From a checkpoint of a small transformer trained on Wikipedia.
Size: 11 layers, width 224, 4 heads of 64, 8.62M parameters.
Architecture: RMSNorm before each block, rotary positions, no biases in attention or MLP, untied embeddings.
Training: a variant of Adam for these matrices, 512M tokens, 7810 steps.
MLP neurons of a small language model. Each row is named by its layer, matrix (gate and up: input weights) and neuron, and shows model dimensions 32-223. Each number is 500 + 50 x the weight over its row's rms, rounded and kept within 0 to 999. Numbers have three digits each. A neuron's up and down rows have the sign that makes its largest values positive.
After each neuron's rows, "fires on" lists the tokens most often at its 100 highest values on Wikipedia text that the model never trained on.

L4.gate248:558573485535515521502450465475431474527512446502481499409527474500487524429488436549488542495485477498547586456488529461632424470538472425448517466420510513575522538470466478455532487486532532489493628537574463445566419501474461481559472486434489532412533465419475467580469514540497500484502599427505445514482553573552554486514493490494554459388528534486540437419413514381525517518476399585508502447513528494497437451514432492564458433445565505484546496474567439495497630509499523535454531465612537513585543491320403483497591507469526535465575456491522548474510410562601555455
L4.up248:482489494548399451522481392491396515559474490515450441506409554532567501548523456443420499480516508519595456536559563483574543495466563455504455492443541411440528397530491463428597439565524578522476497552484531527538435542411486502517477522489523476535489478517542529569471501584523534565567584471522452547442569511428532531412512464561566464561504452489492404466398510417506476548443425565555488484629487505455503398429448451410426429473509499511474600521511545504451559492474529533454503477506443455495644533474507537575497499551505493470508474545441509459477495503472509499
fires on: " j", " com", " Ann", " ann", " dr", " occ"

L3.gate274:525503462480480515429484475562483521585557535429432512475511386494539451505476497519513451540475427542508409477491478496498527503413528512526496436546462548532550426488510445562540515398535492394379536489490487448461559497528526597498498477473493515496549436549486438604517523543467439481427462496499483488499541494502530439401373488415552477502490465541468509505452481417572493366494584496438538486526474539569586495476425512507497478495474639507474446514517463556450530410569558513482550616589545525525523352396519502508544464464535405549518480461521513500511515545501481501
L3.up274:460427472457456469429499581497457594474560499437494504439412590558487495445402489489582461544502446542483455471430482640462458575569497597638554454469456462533518420458445401539596524499466553434525416505461616517578491490514520471494466517476560569481503552503516393529558434445602490560468448513522460535494456489456393468467505424531441498540481437529576517516435538445499520424593490497596471535499433595526510534427511520520514475544516510513536573494456502523510535430523607486466430599492470520500519485474521493577522503521571533524515493509585506390468513547504528507
fires on: " Ev", " dem", " ev", "v", " Dan", " Bob"

L3.gate169:540489447527453541412448548459466534570486558491606412538496548499481462490572495496537395476490523391475473519539480540500472496556546454407519530563463505505466502531436481497496510485594433498534423507421446505541579544444471418474515455480549518579493550540473506402499501541432530474393479575421461503511595401455419535520417543566508524437407496442509533528526473608508427532501504484470432477478542507480524471542481622435477544485533494474487386529534460503505540487457592578539390432504553539495525496594466473544566499534464558427512590529447489540499533442455539487
L3.up169:454593551579495506487590568633514511475540426492463479426483466480491401482527536407489532465444554553556520484502460489514491480508560447523566498574490450465435476449436539504480518528557550500484481479473621502537520531538505549457508584578487505489519515485421548585575559551577471464528434409540522517477555441487443509508446477625469618464466531447487422508448483574514534495558524431492480503478597523563532460545519547525564575528574432572576427462544464543503550531493499472470580454536577457566522384488521501492552555469340451487541592474541512460542540483542456480
fires on: "\n\n", " |\n\n", ")\n\n", ".\n\n", ").\n\n"

L3.gate328:480526486620512600560530501468473459530435423445507503484497464451591452532438518518461581545514451415558614481544544559474607452515483439540529479539452515515607455518534551496485473513471537522449482505467427489456493428511557522576509497480563601543408519525506462569474599428496527553438423451548388430492515435517570553516471563503628506525411545568398512477537484510516507510463517477508460414425476538489532496468499566525521387554561482576501496544549529525525520551562434333486573436555486489438514471435524487474510481537458511596509526479525526498513474406468511508
L3.up328:470415471488410526490580487490531529393386487429457541524434547514542524408470456588478445542481473509571483421495486480548462488531480478548548528583457566465562507464568566566606579520508514472367441508473405540535604484419521543478476553562511517473485561647537562518647547470505507520425405490576529511548460469465524547483506445377537488465477489494463450471530496443402544534526393426507507475506535600543530477504565454504437439445490528598506517609554459549474371475575455494547506464508475505471465458508523498489550491569467498541570483539484522443469478522447441523
fires on: " per", "per", " Per", " dep", " Mer"

L3.gate531:554463403511428545540472484462520548481564394451556590437487475488478454545476432364588563495532569529507507550524636496584490456446470540505481424575494441498569461553480468516531496491487613412488444431433474488449427544527466549564446454434598512471441480501530462506418549625471440440467502509483504636498559420428573546548497556512480507438535523523440433435491507608539515552503499430538525507519475478473491524594429389508477510587479445506463488445547446469432575515475509540479531552480512518548505499506504487500488572498466569527481454500454478611470554528514487618
L3.up531:465423483454462483417443465532581466501597492401478521471520550522460524457530600567499442478520502497499490500518471524491508429552553475428530452513484551468454519488457545544447458444560479503483556440480462499469507513597425552552523583404438483575503541429445535540537520504530414591530456531436596456433529467430467492429499551478440566464464479508420478456424511500559468416452412474571469464517599508578511486566431446442481541456464487512477489509429542526527549457509479430471375485434447532548482442611485589510525461529473542370541497484555576485477452483567641472
fires on: "om", "-s", "===\n\n", " ===\n\n", "\n", "/s"

L3.gate481:553506434482465560565532589534466464485612570437482413585526527532489658452475543521472533435536512408593496470481554527461532464484494546561495572490448518503456471481483560460411525471480427448458458480500492516456489439424563499458482470383481513555459505443476533552564580560486506546481432455519511501543450428531524509542434545623521519500517463445529431522459483497469447467525513400475513547467414508505501477518490508514513484505499518452493517413464500443418542399500575603373572543480518499496516433523492546444470525467468472460372583545458549526386539456532536508
L3.up481:444458589426500492571473518545508479359509545461569462436553440470472497535454435492402537453567560570526549409508420497472485493488399412488565495530472417419447542433394514547502529500479485463508489541506587467460447471537625472467532537369559501521485469568383555544508533487438488413544490511538566506495424485584453471520527506569588510460450541486423481502411531533515405473487509446501488555424463505511530539527546488479458419496523569399544453588490501477452504471506585474519441541504503470539475548483524484460513595520503461432486524439558585438479540577611496572
fires on: "w"

L3.gate97:514428469519438540582462499482485517425581495472633464588564563529496504563528520506529443511485484574541463630544596465571479443523547574593568442531430475478440474498447590540473443446549562500463516492407481503483563566551500564403459518549486522528471521604454456465493465539513521430478480516473412340461514391504496540506424552515505541469595565493462582442491534592467524498470467517507542538521533478566471536534485588471454487460441492459513446502496502471520503478529563531472607498453443560567545474452440590355505434395492480498468407535536478533517492429542535469
L3.up97:476387474452529408531511470596464439447529538526466520499510478552570542457473631527499369616511559545562510486530543530644481372483491554595504433524553440466481528508448370456461458500602472513551614479458481478508398462519419527497440578529446559473571464485530549497526473513472505555497421561537553523523524513432591471499410502498511495451516485479505548438484534483523486480467345569535478555484516538543533507553465618477497525424476490458478495496522445485444483469564415525555466504429462456480473562438488500475472541406554516525532469518519496492533519548546477554
fires on: " k", "==\n\n", " ===\n\n", " ==\n\n", "===\n\n", "=="

L8.gate198:484454444558408535457443588444491481585419627494492428488411460496543530602449434502456468431575520509522489504476502508410555498511500473456516540508549467383489376505528474400564466483514499499506454538534495435415347529472576463564512532537570511552465468518486477492511508543579487529439520491539512430479460464430421453508611503495567517495562545502453482505445585484526514513472473424499418567531489490447547396448531482454514474424445463470448580586544498458505470472433516575488520501582417518545393532446490587464486493417561487506464516506471446485435438507466541606
L8.up198:443499515444477480496524493586505575464460550590575514468520372530480435460499526483533455473456439486446553519493423518515418484507529472464472480440425369424563518575439469506492478612513554524577543494504522516475483504573551515511586399499558544523571471458511516461485411513518496506621592509547469565490450490505339503379529493546476599585439489467436404484564534464501470484454450480546499459604443483432565497461550416503467496534510458533518456521560468539436473548397475496524441504495415556473493588469490553549435451475456427494572632431528454465424500503536482536
fires on: " |", "-", "re", "w", "p"

L8.gate529:558511493556504558538611541521461546531508502532533541548471571489481458534477474543454556499461478537492546552492482509563449468437579448494540496468480430416521566469538498467597585555520430397454482469548438552493529496525471479524528495572477549479458531548548487467506612524536476411507505518510547484505459483519443495543603428551576525604480402495499513473519489392594569535530532576485596503549490540585573440550523488594437396514525518556480489433590421609530393521481544571449477485566452565600562502437456497563558575556430586502501458522482453487490408443578487518
L8.up529:442546461444428311428480476561483521549511497622589492484606528496549473506505515422468505568539557468461453485510522502456499485498500425449484414432518446467445539445559488537503417476501521478434504478519450397529427448492530605481446525515492536496548437514461448552588391493501429520435529437502464527569537505463449475547494475476509613488461491556511434450424403490492539576404560489538451507495509455449537556412473569514456511560494594514427494546440511453457506504562442560505524463455561505552521549462539447468484460504565465417521493573529425594494475479430487500
fires on: "t", "ot", " Ann", " ann", "d", "onn"

L4.gate203:506561542542450519447525474501491476528500465560609508437466448455552443495689467508459386517456495475506458546535500463478504377560517584518489447500496472445570615525517555475442381497532531525450580490511512458503511429485540482420493491446450611436536510485413442425490479533457465571443560507466443625608520535492478463529480462474532502504509430469509453538545550475430587420503513438457439448566467527499543462577498509503461556506426526498513436424518449471482494493457529486480463489516515546481454534502485546503530355479542445567606487571548553569465598419543452507
L4.up203:539567455469419474485498519563520458539529594520532542411462473483523493545523521439548392527464497462551458474498420501472572493528466551490564425468506430464472530498574466481428471466532513457461478482519566505553436383447535461511417443482484561524600524427499480515562519536464449515452546520438513629528537553524408560480464471494542473507520448499483532574532512470494494393429488495496432500566527442543470498534429442511504627478410559399522533477553472460520488377481479434570443456536497463483407597512400555512529430410619555513417481513462534623470483483521509469
fires on: " He", " Sp", " help", " She", "ob", "ib"

L3.gate219:511490492560560525501592459521524521481565557508487532595472508485504403515564403514503523567545565514453487504529608530440520490441605451496513547567471540481606574452525498519524503530444498516396510452467548444380485497518649505481552515594552423545513520520355529487474562563390592481470464496506527440493524480471486510504576528449483480560400539597565455484538558456516459537490571567399499495450548556533488436414456482512538473556538479515512583492556471512488460504434527576538511438556484452561445514500544502443497475494567601593498471473508469518550401506479565459
L3.up219:448577459459455526581512559460411512503524574445519493442478501472405422476507488460518475391463469518525514479500510568553379564477560378439559527633428514474493538535492554488514451525528487502413431561402593545432503407429502424518511556443523439476489501522489477492525541574528550543516533501590408447513523390506468500426465521511586499529553403545495500554503556501508518479521505582483511416529559560536486500472481479423505440500513477451519505567612428522445463486509449515442530540512601459529477459598440537514574574438584564469475565563501569462519555458450513510
fires on: " career", " gradu", "O", " more", " degree", "-year"

L4.gate498:537460494465419539471583410520531428411538506392544456574438522477300618650543564443513517600523487525472570540455528490456546446475520487549527544525576569498505519433445440485466496545502338476549489582460508454513478412549567487474527550485464570547445577442597434541531426485466487436477468465430559476505488447477439557501485552570455449560452494483439529497549495572516558470479465455473514484468564490498487536370591518563518524551465504400499551564468487472506538500464527483506464531568554521570546508548444554528528499518460472469464544452456533512472433557507417547
L4.up498:553494534559566419523476527541495484521447482469519407370412519477527550474516592386445454570455607498486516507487475614516391535523566455481581486525494362467433532456512593519488466503481508471473477563471626539565461519428530480540441543461546506460488399515492504579505527485484494470463496499517527443456433608404445500336483524488489476444476459547482419551561514519477493509484518458546533525584563473518436403481461484489489501459554514406553577431519497509527566512573538426503507528545451508490554460637538530506444527438512511552523528516515537517499522528521446440
fires on: "ent", " ag", " l", " tr", "ellow", "."

L3.gate520:496476554447423566458554550487426419495502399474542579524490515505506438514535475577481605541498474658510431478471559505473493532533525544474457525589567427518522512443525571513541431418486517426475490523403476499548510545565530477442475474525472461507412533553379481456458462476388417513485491528497439473535482500485506533639601562438464506438553564528466489494509526534601515486502523406542449579495541499590486565463501569513480437416468488468515448393515402515436545437605424479510465491542437546484524408544571576500478456479511433491543475529504524537465432482605504518
L3.up520:483556533478537516471553523524467523377518461533532548457466632569582422572466466559414498576462386537460383492460511510542506446465438500545556449522561531540495523454531456484531450464435530475489519549473518494555506527474528488533443374437478460472526321521431514455483510485464464516557459494520533471520453490433536522523507525513463554512558559552470438514420512504518530561531480459465551522533546514561475468575528449479454415511446447584524482433516439468449549496539429493540402450489486528494448404538631529445526561474423475402427431519504553513590480509508535493
fires on: " Gu", " gu", " ===\n\n", "===\n\n", "u"

L4.gate10:459483471487495554503574537486539420600500532509477427468525562448645412423500557489506493550619483579602512502517538550509442461554533562535566371434541548522503572514531605490501535542408470566399521486478520489477421520448513445524484462501418496534515596490432426377443473445479527501431463499457499483442492539500469527497510494518458531499593492509424464515554540438581513477422611429482500483501477556505461516472488407572506447483557472553486517459494479495457484507578487516526480457456495521461533435398496452562457451480531496484665492507592537530518530508556486460
L4.up10:430434488419531482522553508453524405536588559481573508494504475406511444445470475461468450495524494549518504459577502512505537456454515481457520510490412509460487568515526504402498468542493508459526587543550546507464472536504429450503478575487457431482535492509316542462395488468496532497450480449514507536479485656478454500614549609534484530496527449497544509522560500467506448390416593417505530540481478479516412441500610446521445511390473546492512614591514392528445542503501450478493508423459602545423551439553445544567574484495511383490590497431468485491549492540498496497
fires on: "ib", " Ag", "aps", "ail", "ob"

L3.gate60:551512505599485448530378521512519558523473531435553565515503446513495493553479413532461493555512483537417512408567528597433380423515530515538475524569499525511643411553506613454458509520470530441438581500420519548540558576532477530540484529456491531492481466526482476516463539576382523532469499446476471567500384500436490508523474575490522401490570436410490557497541446400495482505465543502585533375460579481470456450497496525439483487519535447526452465530590469444550519572572523425551557464542504532533454585539524500569511456575523475499506563441496515500456535507459514506
L3.up60:542529432510554386547517451509611555587437497387538514614401486490481534586365513507560424457431455556459487510469534536501491461533472560618579527499597524501551500454560542444529501531483424475448508485512484477545475503598526444498443481508553633534469529610599502535484541448467453462521516460558586557528441562469495516484498523482493510475580493448433535465515555428524407555480618587531491546571500515459573531464490483515453472564541494550482511529533497461498456513510480499490566420641471508551524588598447522489533480570466459433497511523590504609492465538484456461
fires on: " trans", " per", " Per", " Trans", " port", "per"